From a checkpoint of a small transformer trained on Wikipedia.
Size: 8 layers, width 384, 6 heads of 64, MLP 1536 tanh GELU, vocabulary 32000, 26.9M parameters.
MLP neurons of a small language model. Each row is named by its layer, matrix (up: input weights) and neuron, and shows model dimensions 272-367. Each number is 50 + 15 x the weight over its row's rms, rounded and kept within 0 to 99.
A block is one neuron, or neurons of one layer that tend to fire together. After each block is what it responds to, as a language model described it from the Wikipedia text at the highest values.

L2.up1527:48 38 48 65 51 48 42 52 51 69 59 67 55 39 19 42 58 53 69 39 72 13 26 45 43 52 60 45 54 53 87 57 40 44 60 47 67 26 27 17 35 53 37 37 59 23 66 45 61 32 45 39 42 54 50 58 60 57 33 82 57 62 52 50 53 59 78 55 71 56 54 68 48 61 68 39 55 27 46 41 35 54 43 44 95 37 56 48 45 65 73 71 31 38 45 62
Wikipedia headings and table headers

L2.up470:59 36 53 70 36 48 46 81 55 43 49 53 69 52 42 34 47 58 45 65 16 44 65 42 70 31 54 40 48 47 66 64 57 32 23 45 51 46 42 43 51 42 63 68 65 68 54 75 04 62 55 40 57 54 43 53 51 33 40 56 59 57 57 76 21 39 41 37 75 58 56 62 35 56 43 43 58 30 55 46 37 62 53 84 60 33 62 57 41 51 44 71 46 51 57 37
US states and acronym starts

L3.up125:46 58 68 60 54 23 55 26 56 50 61 67 44 39 57 57 53 54 68 47 68 46 58 34 40 84 21 29 43 46 58 83 86 51 28 58 23 28 65 69 37 57 74 58 74 74 81 64 41 43 56 40 31 56 67 41 67 43 47 24 39 34 44 19 94 48 50 55 49 44 48 50 47 60 37 56 59 47 46 67 33 27 51 51 56 36 29 47 50 33 43 46 59 47 36 45
L3.up500:63 41 53 45 52 36 25 40 66 52 57 46 36 78 41 51 43 29 76 66 30 55 62 44 21 50 49 58 61 45 79 34 49 71 55 55 56 39 49 59 80 49 64 43 30 47 42 64 43 59 38 20 38 88 53 66 61 38 63 41 84 26 39 49 51 58 68 76 38 38 71 45 67 18 49 39 52 68 25 67 55 27 78 53 53 30 58 49 25 65 47 55 33 69 49 32
L3.up583:79 49 54 61 56 36 70 58 59 45 39 76 54 59 72 31 52 54 52 31 54 43 53 44 56 57 24 32 51 54 64 68 63 41 43 49 39 61 17 21 61 64 66 94 36 54 74 51 53 41 32 46 37 57 50 71 43 52 45 47 31 50 42 31 19 61 47 40 56 42 53 58 28 53 74 52 73 89 47 48 42 58 41 38 45 33 50 53 53 52 24 47 58 41 58 36
L3.up720:43 59 38 71 35 49 13 79 72 44 26 73 45 69 90 40 25 35 26 20 58 61 57 86 73 42 42 62 76 41 66 36 59 44 45 49 44 41 30 19 63 57 62 49 41 37 51 35 19 29 56 45 54 61 50 33 66 33 67 68 56 32 62 56 60 53 45 37 57 51 38 58 38 61 37 70 32 54 32 56 46 45 63 60 52 78 69 44 64 55 38 40 48 60 65 40
L3.up773:62 53 74 41 55 36 49 49 56 46 79 62 46 45 41 28 28 42 46 43 67 69 57 64 55 66 44 26 58 48 74 42 34 48 57 71 36 58 53 59 45 53 38 58 16 81 30 34 55 48 59 29 48 50 63 58 39 47 63 37 47 28 38 52 44 45 50 50 40 52 66 51 50 52 75 39 96 51 62 64 51 51 53 40 36 44 47 28 34 43 22 46 36 76 44 28
L3.up1104:49 46 47 48 27 62 57 59 57 55 63 28 50 67 54 59 60 41 46 78 40 55 56 43 53 49 49 08 50 36 47 41 44 70 71 79 39 27 52 31 64 44 52 46 44 53 43 61 33 67 61 65 70 94 50 65 58 36 41 65 46 71 36 39 58 29 44 59 33 20 56 55 56 45 41 36 61 31 42 52 23 53 72 47 49 80 46 54 52 43 33 65 29 56 54 19
L3.up1444:40 53 69 60 26 40 41 23 56 23 51 51 53 35 50 36 71 57 87 73 52 65 46 66 75 21 39 61 64 56 56 57 55 65 73 44 25 45 42 42 61 45 51 58 51 64 79 30 45 72 38 38 45 58 36 48 54 49 55 36 63 37 61 51 62 34 35 32 23 64 71 42 33 49 17 58 55 71 41 49 50 57 58 61 55 44 58 50 22 67 31 22 62 46 47 73
L3.up1504:50 48 46 50 36 47 52 48 72 46 79 62 51 59 71 64 56 54 39 49 26 57 33 41 51 42 50 65 65 50 89 66 50 44 46 55 42 45 44 50 37 34 71 22 40 51 56 53 60 43 43 42 68 41 51 41 57 54 46 40 61 67 76 52 64 34 58 32 31 34 78 47 39 53 61 14 66 93 54 52 33 30 65 30 39 37 47 54 42 62 39 53 39 29 59 62
Relational prepositions after formulas

L2.up1151:47 42 52 57 53 72 78 57 50 44 37 64 76 48 50 49 72 60 57 47 56 59 80 47 42 64 55 49 22 52 49 58 83 59 50 65 58 52 45 42 55 54 49 69 85 57 46 86 58 44 60 26 46 50 40 45 34 53 61 42 44 36 64 40 51 72 92 59 49 59 47 41 49 79 47 41 66 41 23 50 31 58 53 58 66 31 48 38 58 60 27 27 24 52 39 47
Wide table row ends

L3.up256:76 35 23 12 56 53 62 54 52 61 50 59 49 55 48 66 31 67 57 57 51 53 55 57 73 21 50 31 78 61 08 72 30 31 34 49 39 35 46 48 71 55 26 41 67 31 54 41 23 56 44 42 73 68 22 49 38 73 62 43 49 54 54 56 46 54 51 69 78 52 51 42 64 25 39 45 42 25 78 51 60 71 62 52 57 50 26 46 66 57 26 58 57 54 72 88
L3.up314:35 74 58 53 45 35 45 67 69 75 32 19 34 50 43 50 37 68 44 39 56 60 69 06 54 27 72 57 55 64 45 61 30 42 71 33 59 12 16 38 53 41 68 57 38 39 65 53 36 30 31 45 42 67 48 40 37 42 68 48 40 51 61 61 53 69 54 35 64 64 62 50 48 56 53 54 71 60 75 44 40 64 16 54 26 30 49 60 72 31 61 38 75 68 44 56
L3.up521:59 38 45 57 26 50 41 63 56 70 54 40 39 46 55 66 57 70 39 48 44 52 33 23 61 27 84 46 50 73 42 45 72 58 57 54 46 29 34 54 35 24 51 66 68 30 91 60 41 39 53 34 50 54 59 39 50 40 51 44 52 63 53 44 32 33 51 59 42 47 34 62 41 34 43 59 37 16 79 22 48 64 52 54 70 60 63 64 74 56 51 29 59 58 32 70
L3.up546:48 41 73 69 56 66 59 26 53 36 71 44 62 67 53 42 46 56 33 52 48 62 62 73 54 55 45 45 67 70 37 20 49 39 41 53 33 41 61 49 44 26 37 46 54 42 34 32 30 38 62 49 63 46 43 60 63 53 71 40 56 80 49 44 64 00 43 61 57 26 41 48 55 37 32 44 46 38 67 64 67 74 57 78 76 50 57 51 74 35 31 33 64 63 63 48
L3.up688:49 37 72 64 51 65 46 51 71 43 42 58 52 44 57 55 53 58 64 54 67 55 62 52 73 32 48 39 61 55 39 65 39 42 28 36 46 53 61 49 81 43 60 46 35 51 49 72 07 25 19 43 64 63 62 65 41 61 27 46 53 32 57 73 73 36 37 54 70 20 72 66 59 28 37 62 32 19 67 35 46 53 29 58 51 62 62 66 59 35 46 68 67 60 60 50
L3.up723:58 51 36 18 69 28 37 75 55 73 28 69 35 73 57 51 47 61 64 46 72 43 49 66 35 61 33 89 44 34 68 61 47 85 49 64 49 51 62 52 37 09 36 17 43 40 63 52 31 41 67 38 41 79 49 54 61 58 38 36 66 57 37 45 52 59 49 66 43 15 42 68 46 25 72 74 50 87 56 78 42 48 34 88 32 68 53 33 25 68 45 53 50 63 51 48
L3.up885:72 51 62 49 50 43 50 59 56 56 54 52 60 30 52 55 32 46 00 45 72 57 64 44 42 28 51 39 99 47 45 31 36 51 44 47 28 45 64 63 57 57 67 44 70 44 51 20 61 52 66 29 50 53 59 78 82 37 40 35 36 44 73 61 53 36 57 28 73 20 59 56 46 18 32 50 51 54 62 97 43 75 43 44 57 30 54 48 56 37 41 91 84 52 63 27
L3.up916:34 44 56 52 80 76 53 68 46 49 50 45 44 69 51 57 63 33 54 40 22 27 90 56 57 28 51 72 54 43 55 31 44 30 64 54 35 42 18 60 53 52 40 20 52 25 76 66 49 62 46 57 62 54 37 69 37 34 61 68 48 57 56 57 50 58 69 61 70 38 66 56 53 57 37 37 70 52 56 58 52 64 42 56 55 59 62 60 33 60 51 72 44 44 63 52
Place-name continuation tokens

L2.up427:69 51 64 44 44 52 61 48 57 55 40 60 61 68 52 50 63 30 83 22 52 40 48 55 44 34 35 38 70 68 48 44 35 39 61 45 57 69 47 68 60 34 67 81 50 29 68 32 31 52 62 39 36 36 27 54 56 54 48 53 38 45 64 33 67 55 81 48 49 58 40 35 57 53 65 61 59 63 32 43 41 27 36 57 35 54 82 29 49 56 46 46 17 39 31 40
Formulaic "of" in data text

L5.up27:38 62 72 67 61 61 54 65 50 85 38 57 59 39 47 37 43 55 77 40 63 35 39 56 67 42 47 64 50 77 65 40 34 36 62 57 43 44 59 53 44 48 77 99 37 60 45 46 66 67 49 64 00 49 70 58 39 43 51 57 68 74 58 32 47 50 39 28 69 52 46 56 66 63 25 42 85 69 37 24 57 65 54 48 49 50 38 61 63 48 77 51 64 43 76 41
L5.up88:73 53 12 49 60 42 92 80 28 52 50 48 63 54 48 99 49 42 50 53 32 42 73 31 51 78 35 56 35 43 52 21 43 31 55 51 31 50 83 81 28 43 46 60 42 68 54 62 42 32 49 52 33 66 30 35 46 69 58 60 52 65 43 77 37 81 53 46 46 65 67 42 57 42 56 60 68 33 38 51 50 51 55 55 44 83 50 68 54 66 55 39 46 59 46 67
L5.up175:31 34 55 61 80 75 62 24 54 49 42 49 25 43 61 53 45 38 58 50 49 47 60 45 51 80 60 61 30 62 36 71 12 36 41 49 63 22 57 71 61 33 30 42 35 63 58 27 36 49 44 61 68 49 67 51 54 40 58 52 26 16 13 63 20 64 48 61 63 50 26 31 48 41 40 42 74 41 56 40 37 56 40 49 55 42 54 43 61 42 51 36 64 48 50 85
L5.up413:40 62 52 42 62 37 63 52 31 49 46 68 64 44 76 56 26 34 51 51 51 45 59 27 35 59 83 56 53 33 37 70 40 57 76 24 32 48 25 50 55 34 51 78 29 56 55 41 31 28 58 34 00 66 63 37 79 30 32 57 62 25 68 60 60 71 38 67 30 44 48 56 34 59 52 26 90 56 41 65 33 59 60 35 54 49 44 62 48 80 42 66 39 48 72 62
L5.up723:36 50 61 57 68 37 55 38 56 66 55 58 52 43 67 25 62 33 75 39 43 27 72 34 51 45 56 38 45 72 56 52 31 54 70 72 21 37 55 49 50 53 31 55 69 44 61 40 65 50 53 38 44 70 48 36 65 55 30 64 42 64 66 54 56 50 66 61 49 64 27 66 59 46 52 36 84 30 70 52 47 47 78 26 57 32 56 59 50 38 26 66 28 74 69 59
L5.up752:63 37 59 58 62 66 64 43 33 66 30 45 48 54 30 41 64 37 63 55 27 67 44 56 52 50 41 21 70 47 50 30 32 57 53 51 27 56 67 77 38 32 55 50 66 61 51 35 87 80 93 62 28 80 22 63 39 63 58 59 51 45 38 63 83 32 67 50 54 71 63 31 50 55 55 48 57 33 31 54 47 76 45 50 57 35 92 74 64 36 54 50 50 50 26 49
L5.up1075:88 44 61 46 64 40 69 62 70 52 55 63 62 54 53 56 50 50 31 51 31 45 57 63 49 52 50 64 29 62 36 68 32 62 68 33 49 59 46 45 49 43 43 22 54 39 40 39 44 47 67 40 47 74 63 50 78 42 40 45 21 37 50 53 50 55 30 07 49 73 30 39 39 32 31 34 63 47 62 54 17 41 66 49 44 47 43 65 56 32 46 45 44 74 71 23
L5.up1235:42 58 58 40 44 58 51 49 50 40 48 62 57 46 45 37 43 34 31 41 51 42 86 58 76 57 40 45 31 71 56 52 49 61 77 53 72 52 33 48 47 57 58 40 62 33 31 37 61 34 55 38 55 63 73 92 64 52 48 47 38 30 29 65 46 61 49 29 43 50 53 53 44 36 40 41 55 41 36 67 63 67 58 30 69 49 49 66 63 48 36 29 49 52 66 37
Table cell boundaries

L5.up203:23 58 38 49 38 50 52 34 73 71 81 66 62 70 26 60 54 57 50 71 61 62 67 50 66 70 49 51 63 34 55 37 52 81 26 73 33 40 36 56 55 20 43 61 27 58 58 21 22 18 57 69 70 47 47 54 59 40 32 58 40 53 63 28 45 56 59 59 57 33 37 33 37 50 39 40 59 39 55 18 39 62 18 35 29 49 29 68 28 35 34 48 43 65 66 46
L5.up278:38 49 25 58 60 68 52 49 52 32 60 57 69 60 60 56 27 53 15 66 46 42 42 23 42 52 74 38 84 35 40 56 42 43 62 45 68 24 44 48 55 48 42 29 44 45 68 54 26 25 60 51 50 39 22 66 72 65 53 37 40 45 62 54 36 45 63 65 49 57 38 52 58 35 39 54 68 37 64 83 71 26 59 75 60 41 15 62 58 19 30 39 69 60 72 75
L5.up287:52 41 32 60 74 59 53 38 25 49 65 60 61 67 52 80 28 48 59 40 71 47 54 64 56 37 24 47 37 38 58 73 50 42 52 25 45 61 32 38 78 67 47 57 34 73 63 62 33 46 56 46 29 52 35 62 80 59 41 20 57 47 53 40 58 35 60 43 52 43 20 49 58 31 18 50 47 70 47 52 26 71 57 58 38 65 65 56 32 56 35 51 46 51 76 80
L5.up653:51 63 38 42 49 61 68 67 38 46 38 38 53 56 52 47 30 59 32 50 54 47 30 43 46 68 75 69 64 35 69 28 53 56 25 70 62 61 45 54 45 48 61 40 42 49 73 83 16 32 59 48 52 51 34 67 53 58 64 64 39 53 54 54 33 78 41 63 63 49 49 46 26 53 34 64 42 50 29 65 55 65 24 41 39 38 61 22 60 68 56 45 81 56 54 40
L5.up834:43 72 38 53 61 60 34 39 48 43 47 26 40 26 71 72 58 45 38 47 61 68 64 69 33 36 51 37 52 59 31 43 41 38 32 41 30 56 00 27 44 57 22 55 58 55 40 41 49 22 65 37 47 61 66 48 73 38 33 49 52 46 57 34 45 59 28 64 72 54 39 61 43 71 58 51 65 83 50 57 42 43 64 50 34 32 67 57 53 70 52 50 26 48 35 45
L5.up980:68 37 21 52 43 43 65 65 51 58 47 70 49 39 60 55 73 68 35 71 61 65 62 41 57 36 76 49 65 62 38 57 28 43 41 50 41 67 17 46 41 68 63 75 33 70 74 54 40 48 36 48 38 52 34 47 18 64 38 40 47 64 52 53 26 39 24 28 42 72 80 32 26 73 28 47 39 44 58 54 68 32 36 51 44 61 47 59 78 33 41 73 86 61 78 45
L5.up1019:61 53 26 50 78 60 60 88 58 50 65 81 57 61 51 70 81 80 49 47 55 46 28 38 53 44 31 62 47 47 49 73 28 54 32 53 40 62 53 45 50 53 46 36 69 58 56 60 31 55 69 37 62 45 40 52 42 49 60 49 50 42 79 11 48 45 64 54 62 30 39 76 52 44 33 55 61 54 48 70 47 35 48 75 46 42 21 42 51 51 50 60 71 50 74 47
L5.up1324:42 61 45 57 56 52 42 38 67 40 41 22 60 43 29 54 76 61 14 61 46 56 63 52 45 58 51 68 48 71 27 46 48 55 56 37 54 67 18 68 58 34 53 38 58 55 52 43 49 54 51 41 66 56 34 46 54 54 50 51 07 39 38 59 60 63 69 64 52 47 49 55 34 28 52 54 52 41 96 72 56 53 54 60 43 41 57 56 51 60 62 89 63 54 55 57
Country and region names

L3.up191:53 42 58 56 70 66 41 50 68 63 56 62 54 53 58 40 49 36 56 33 43 44 68 37 16 39 47 27 47 55 57 30 37 40 37 65 82 58 45 32 53 75 65 45 48 33 70 51 44 38 56 24 50 27 76 10 52 55 47 55 57 57 44 58 40 38 53 58 55 33 33 94 39 17 45 21 46 64 51 52 62 62 56 17 12 44 54 53 63 35 31 36 38 70 49 53
L3.up303:43 64 70 48 37 44 34 36 55 48 59 68 82 44 47 62 57 69 74 62 53 46 61 43 29 67 38 52 45 72 65 21 48 61 57 80 81 58 31 40 50 55 62 49 46 16 75 36 41 47 45 50 35 49 42 42 44 45 42 46 49 74 52 48 47 68 48 59 66 58 50 47 62 63 45 55 48 41 53 37 17 39 50 51 67 31 51 43 40 55 28 34 47 62 65 50
L3.up1055:40 45 43 48 58 68 54 34 66 66 34 37 62 64 56 73 40 70 64 36 64 81 47 45 45 55 36 49 38 45 45 63 36 59 25 58 53 54 59 52 41 67 50 55 55 19 45 62 39 88 55 36 25 45 49 49 74 25 65 68 29 46 27 46 75 64 53 55 52 33 48 76 42 74 53 40 66 55 99 35 65 68 44 43 00 42 52 43 31 77 44 62 37 57 45 46
L3.up1120:53 54 42 28 58 63 64 27 58 48 61 53 54 36 79 51 57 64 71 20 54 54 63 53 19 51 49 38 53 77 53 34 45 55 72 54 83 43 59 63 67 40 64 49 47 35 72 58 39 47 59 40 25 44 57 34 79 50 50 71 52 83 29 30 44 57 65 44 66 55 51 20 62 56 55 51 27 37 58 64 68 38 53 24 57 60 65 35 58 32 28 42 41 48 53 38
L3.up1313:73 57 74 44 91 41 61 38 45 48 54 55 85 44 48 66 31 71 53 49 71 32 58 56 34 55 53 63 45 51 65 48 38 63 39 32 32 49 42 48 64 65 78 53 65 47 54 56 37 44 35 42 00 39 56 62 70 71 42 45 58 71 50 63 55 61 31 55 53 75 33 63 48 58 47 78 48 52 60 54 71 67 36 33 70 39 22 43 45 32 45 40 52 33 51 62
L3.up1391:58 62 37 41 51 61 40 38 35 62 53 53 52 46 50 58 74 65 58 53 52 41 67 35 52 43 51 20 48 68 51 63 64 55 34 63 55 73 56 47 50 68 16 57 45 47 64 67 53 39 33 47 56 42 67 57 52 84 54 42 57 51 68 56 64 49 54 60 61 28 43 44 31 59 69 32 79 53 50 33 42 41 34 58 25 37 76 49 65 29 29 47 56 49 78 49
L3.up1396:33 50 45 55 60 72 46 52 57 59 34 57 54 50 50 50 36 63 51 51 51 78 71 55 51 44 56 45 66 68 34 41 54 53 55 69 52 53 40 46 80 38 49 46 72 42 76 58 33 61 37 22 63 61 51 76 50 40 50 51 26 33 48 49 55 40 48 37 58 38 42 48 37 53 62 36 60 43 88 61 56 67 67 25 18 50 26 42 53 59 23 48 22 48 69 31
L3.up1515:56 28 40 42 47 42 59 32 42 38 50 63 68 39 58 55 29 39 34 70 75 54 64 39 50 67 51 52 46 68 54 53 42 69 60 34 46 48 51 53 62 69 68 40 36 47 64 54 43 57 54 57 27 57 50 32 55 49 42 55 48 55 53 75 49 29 54 63 71 41 51 69 52 33 60 67 43 47 50 43 53 68 66 41 68 42 76 58 55 54 62 38 60 58 45 69
Final table row cells

L5.up322:44 48 41 38 61 59 76 55 58 51 65 73 41 62 65 45 54 59 71 48 35 86 52 60 45 51 44 41 59 73 63 24 41 39 52 47 37 51 68 55 68 73 53 68 37 52 51 71 75 33 32 82 68 59 66 35 47 48 57 45 33 38 76 29 51 56 80 55 13 50 53 19 53 49 62 80 81 58 28 64 58 60 58 47 65 31 53 29 29 54 57 43 51 55 39 77
L5.up762:16 63 77 51 60 74 49 43 53 87 41 66 60 45 77 52 56 44 50 44 54 82 54 56 47 11 60 66 73 69 49 59 63 54 53 21 40 71 75 61 34 55 40 59 48 60 44 60 50 24 39 67 52 29 55 87 66 42 53 63 49 56 41 41 64 34 42 66 36 40 83 67 41 41 60 53 41 71 37 32 45 45 61 56 38 52 57 51 30 48 37 54 56 46 52 56
L5.up831:62 73 68 35 53 82 22 64 85 44 39 48 67 55 48 51 43 83 35 61 60 27 67 29 45 56 46 21 40 48 64 43 55 74 37 68 83 71 41 72 12 51 44 55 48 50 26 23 30 36 59 51 56 73 61 39 83 49 39 47 35 47 52 56 37 64 46 45 41 51 47 46 30 57 40 69 55 56 21 47 80 34 54 11 38 45 63 40 43 38 53 55 70 43 31 36
L5.up870:67 53 55 47 70 32 57 68 49 18 65 63 55 62 82 51 45 54 40 62 45 61 59 46 53 72 29 45 32 50 63 04 64 64 52 31 44 48 62 35 66 70 54 52 73 60 42 20 49 35 40 41 17 47 61 35 43 54 62 47 26 31 54 61 56 77 64 42 49 61 52 39 56 56 28 64 53 57 53 45 43 32 41 48 82 85 35 71 56 45 43 69 55 34 41 49
L5.up974:48 41 39 43 79 65 63 51 72 64 75 74 47 53 70 50 42 39 62 65 66 52 54 52 60 36 42 38 53 16 22 52 59 38 39 66 44 64 27 14 31 42 66 74 19 41 52 70 70 61 38 34 46 46 70 37 39 36 61 56 60 48 59 51 59 44 44 50 46 68 36 56 54 79 32 88 42 43 54 34 57 32 46 59 14 14 70 32 43 38 59 58 36 49 47 65
L5.up988:83 28 44 39 32 39 77 41 39 33 55 78 61 37 75 44 64 51 57 31 58 38 71 91 67 40 49 44 55 44 49 67 55 36 35 74 52 67 46 33 53 24 26 55 33 44 48 40 52 37 22 62 44 39 40 75 52 52 59 63 58 25 64 53 42 72 47 18 57 59 51 47 61 37 58 66 40 75 50 50 47 52 77 83 15 58 66 44 45 36 48 49 48 13 59 44
L5.up1198:48 60 44 30 69 51 61 33 58 70 29 58 64 52 65 54 47 39 62 35 20 58 51 50 27 61 46 39 70 44 74 41 44 34 48 58 45 21 46 60 52 42 49 54 54 52 63 53 43 31 41 45 59 47 63 45 41 52 29 73 37 34 35 44 46 50 45 32 43 31 25 63 43 74 64 57 39 67 60 33 57 36 99 38 66 31 60 64 42 55 42 59 49 48 23 40
L5.up1442:72 68 48 38 39 25 44 30 63 48 70 56 42 50 61 39 40 51 46 51 58 53 49 29 71 83 50 33 36 53 55 52 38 43 81 50 56 30 65 66 66 62 50 64 33 37 46 63 51 37 52 54 21 67 71 36 45 57 55 53 43 49 73 48 23 59 62 36 46 45 38 45 72 69 47 46 71 83 67 62 36 54 47 49 69 40 41 68 48 24 53 62 43 46 49 25
Wikipedia tables and stat templates

L3.up45:72 60 80 49 44 28 28 52 54 52 72 58 55 34 65 59 72 63 68 02 14 30 50 26 36 24 39 50 52 47 74 51 52 33 30 42 32 73 50 26 25 58 54 33 59 55 48 60 55 49 36 42 48 52 45 34 52 49 52 70 57 65 39 55 32 50 40 52 45 58 56 80 47 64 57 52 56 30 58 61 65 43 58 57 25 79 59 42 47 41 38 49 55 59 10 80
L3.up50:61 55 46 47 86 68 67 61 36 33 66 55 65 39 70 34 70 38 58 24 40 11 40 63 66 50 42 50 62 53 62 48 41 26 27 49 25 56 35 17 45 21 77 79 73 57 63 44 54 48 47 51 34 51 43 78 39 52 49 55 56 90 51 31 61 56 50 52 55 63 71 59 44 65 49 53 73 55 73 41 65 65 47 29 51 62 57 59 64 35 31 41 26 52 52 80
L3.up263:46 53 58 54 76 38 40 42 68 69 69 54 38 56 59 51 26 65 44 47 34 08 40 41 51 62 45 53 37 71 56 64 74 48 36 23 68 78 37 42 67 40 56 69 62 46 63 33 53 35 39 07 61 52 72 25 61 44 44 41 17 41 46 31 54 72 82 56 79 67 34 60 17 43 71 28 84 52 44 79 43 43 57 59 57 25 30 48 61 54 36 50 46 65 21 63
L3.up626:52 75 62 53 46 44 61 30 54 70 52 46 61 37 74 52 69 42 56 55 63 06 57 38 81 40 34 55 23 66 50 42 55 66 40 60 44 64 41 59 45 55 71 56 20 42 75 67 51 52 39 58 58 38 68 72 28 58 28 44 62 63 44 25 45 60 65 65 43 48 75 56 37 53 23 40 34 61 44 64 59 39 43 44 37 62 13 50 56 36 40 59 47 51 45 38
L3.up907:59 40 43 53 54 55 34 75 78 28 77 27 27 57 43 49 43 53 43 26 39 40 62 31 36 34 29 55 40 45 35 58 52 39 37 49 51 38 43 34 36 73 28 48 48 71 25 37 73 43 35 52 44 61 45 75 36 38 27 60 65 51 50 03 67 35 41 52 44 50 69 44 15 59 52 48 81 60 76 44 47 36 55 53 57 60 49 67 58 54 68 42 79 17 82 17
L3.up1116:51 31 42 29 25 76 09 54 67 40 93 80 58 29 37 39 51 32 27 44 70 27 26 57 39 38 39 46 57 50 64 35 54 48 33 64 69 63 34 33 67 40 70 79 53 46 40 31 51 44 47 45 60 53 58 72 32 57 39 51 44 29 52 41 48 27 31 39 61 37 52 73 49 64 74 64 80 27 50 46 39 56 29 56 34 80 38 74 42 42 39 46 49 84 68 38
L3.up1282:38 27 62 25 50 43 42 65 68 58 33 41 55 51 44 38 50 31 65 30 72 54 37 36 37 66 63 29 41 63 64 41 49 51 30 54 37 53 33 60 31 60 40 48 40 44 67 49 43 48 47 26 61 59 70 65 34 45 43 33 54 20 51 51 31 30 45 97 94 54 54 12 32 33 63 52 35 63 38 55 44 52 36 33 53 34 69 78 32 47 43 63 77 59 45 49
L3.up1507:63 55 59 53 77 54 71 40 57 50 44 63 38 38 83 38 32 40 63 10 55 22 60 56 86 78 53 65 49 40 49 74 55 23 26 60 43 53 41 50 49 44 72 65 56 37 50 44 40 51 37 41 43 38 53 39 47 41 32 61 44 51 55 34 40 53 48 39 64 57 81 76 50 66 61 68 63 55 45 62 44 38 90 52 48 80 53 40 29 06 52 78 38 64 51 47
Section and table structure

L5.up339:06 48 45 66 59 48 31 53 67 41 47 54 61 43 62 38 53 43 51 69 26 51 48 20 56 59 60 52 53 43 73 64 46 30 49 07 60 52 79 53 53 48 22 51 21 64 60 33 61 24 47 54 23 53 58 54 55 34 59 74 62 42 53 48 57 56 41 51 48 47 67 84 45 58 47 64 59 57 76 55 50 68 54 45 39 77 58 69 34 28 30 34 62 72 42 38
L5.up514:42 58 62 56 47 44 55 58 43 74 55 37 42 38 59 34 64 55 52 46 74 34 74 58 54 60 53 58 48 80 22 58 46 28 57 66 33 47 71 20 46 51 66 57 42 40 36 55 63 15 34 51 33 76 37 66 62 44 49 67 60 45 51 44 24 65 68 55 77 39 38 55 31 62 60 91 35 61 59 25 53 60 45 42 35 56 46 71 39 44 54 49 23 82 51 46
L5.up606:48 54 49 35 40 69 49 28 49 62 36 17 52 28 49 58 48 80 65 57 48 41 16 66 48 38 62 46 49 46 45 59 71 37 42 59 23 27 60 38 31 29 36 29 56 45 45 56 42 30 62 41 31 85 69 23 50 74 45 51 50 50 65 59 37 51 69 44 47 51 36 55 81 62 63 81 52 53 56 63 63 70 65 43 33 48 56 56 52 66 38 39 52 70 54 43
L5.up1114:57 78 39 39 68 73 38 63 30 64 48 61 54 29 58 48 50 47 72 48 53 49 35 71 42 45 40 56 29 37 54 52 42 75 35 44 42 59 37 40 47 40 51 56 56 46 50 61 48 57 46 35 19 59 41 63 36 26 60 60 70 76 69 59 69 68 50 53 42 60 63 55 67 70 33 54 72 69 46 53 59 32 54 65 68 30 32 68 56 55 57 49 38 67 33 60
L5.up1170:48 45 42 37 85 68 48 73 44 49 72 40 65 44 77 18 84 72 66 46 51 52 11 70 49 64 44 64 72 51 41 70 59 38 25 56 43 40 73 55 31 33 39 86 53 38 56 60 44 53 46 63 70 47 41 32 32 30 41 80 58 53 63 33 46 54 34 56 44 57 50 57 69 44 44 67 45 92 54 08 46 64 56 67 46 82 41 52 65 48 70 61 28 47 59 51
L5.up1254:33 43 61 35 20 39 57 51 70 70 55 70 60 45 52 48 90 47 68 48 40 46 56 58 21 31 53 60 58 47 29 78 62 74 55 43 17 41 77 63 37 43 31 67 46 54 48 53 35 63 25 66 39 44 64 52 65 52 63 56 59 37 73 74 49 66 59 64 62 39 30 40 41 39 54 53 66 64 73 50 53 63 41 14 25 69 43 55 60 69 31 49 25 53 25 45
L5.up1367:84 61 47 59 82 44 57 43 56 39 51 78 61 64 97 40 27 56 68 47 69 46 52 50 31 52 62 68 56 40 41 61 63 42 46 49 25 34 52 49 39 39 82 66 32 39 57 60 57 45 21 42 43 57 43 60 46 24 46 63 53 64 67 27 32 53 43 24 23 45 63 58 32 53 66 44 69 65 52 19 58 64 51 59 41 63 40 64 51 29 63 64 44 54 64 59
L5.up1463:15 46 70 56 66 54 56 34 51 55 52 73 36 33 60 67 45 46 51 73 51 49 43 59 48 45 46 37 51 35 73 71 45 63 53 41 39 28 77 56 54 35 65 62 44 41 74 52 56 57 63 69 34 71 39 15 48 38 71 58 54 36 47 38 45 41 39 46 55 36 76 49 45 48 56 43 64 77 25 76 48 54 58 51 50 46 43 65 27 78 63 45 60 60 32 51
Table column headers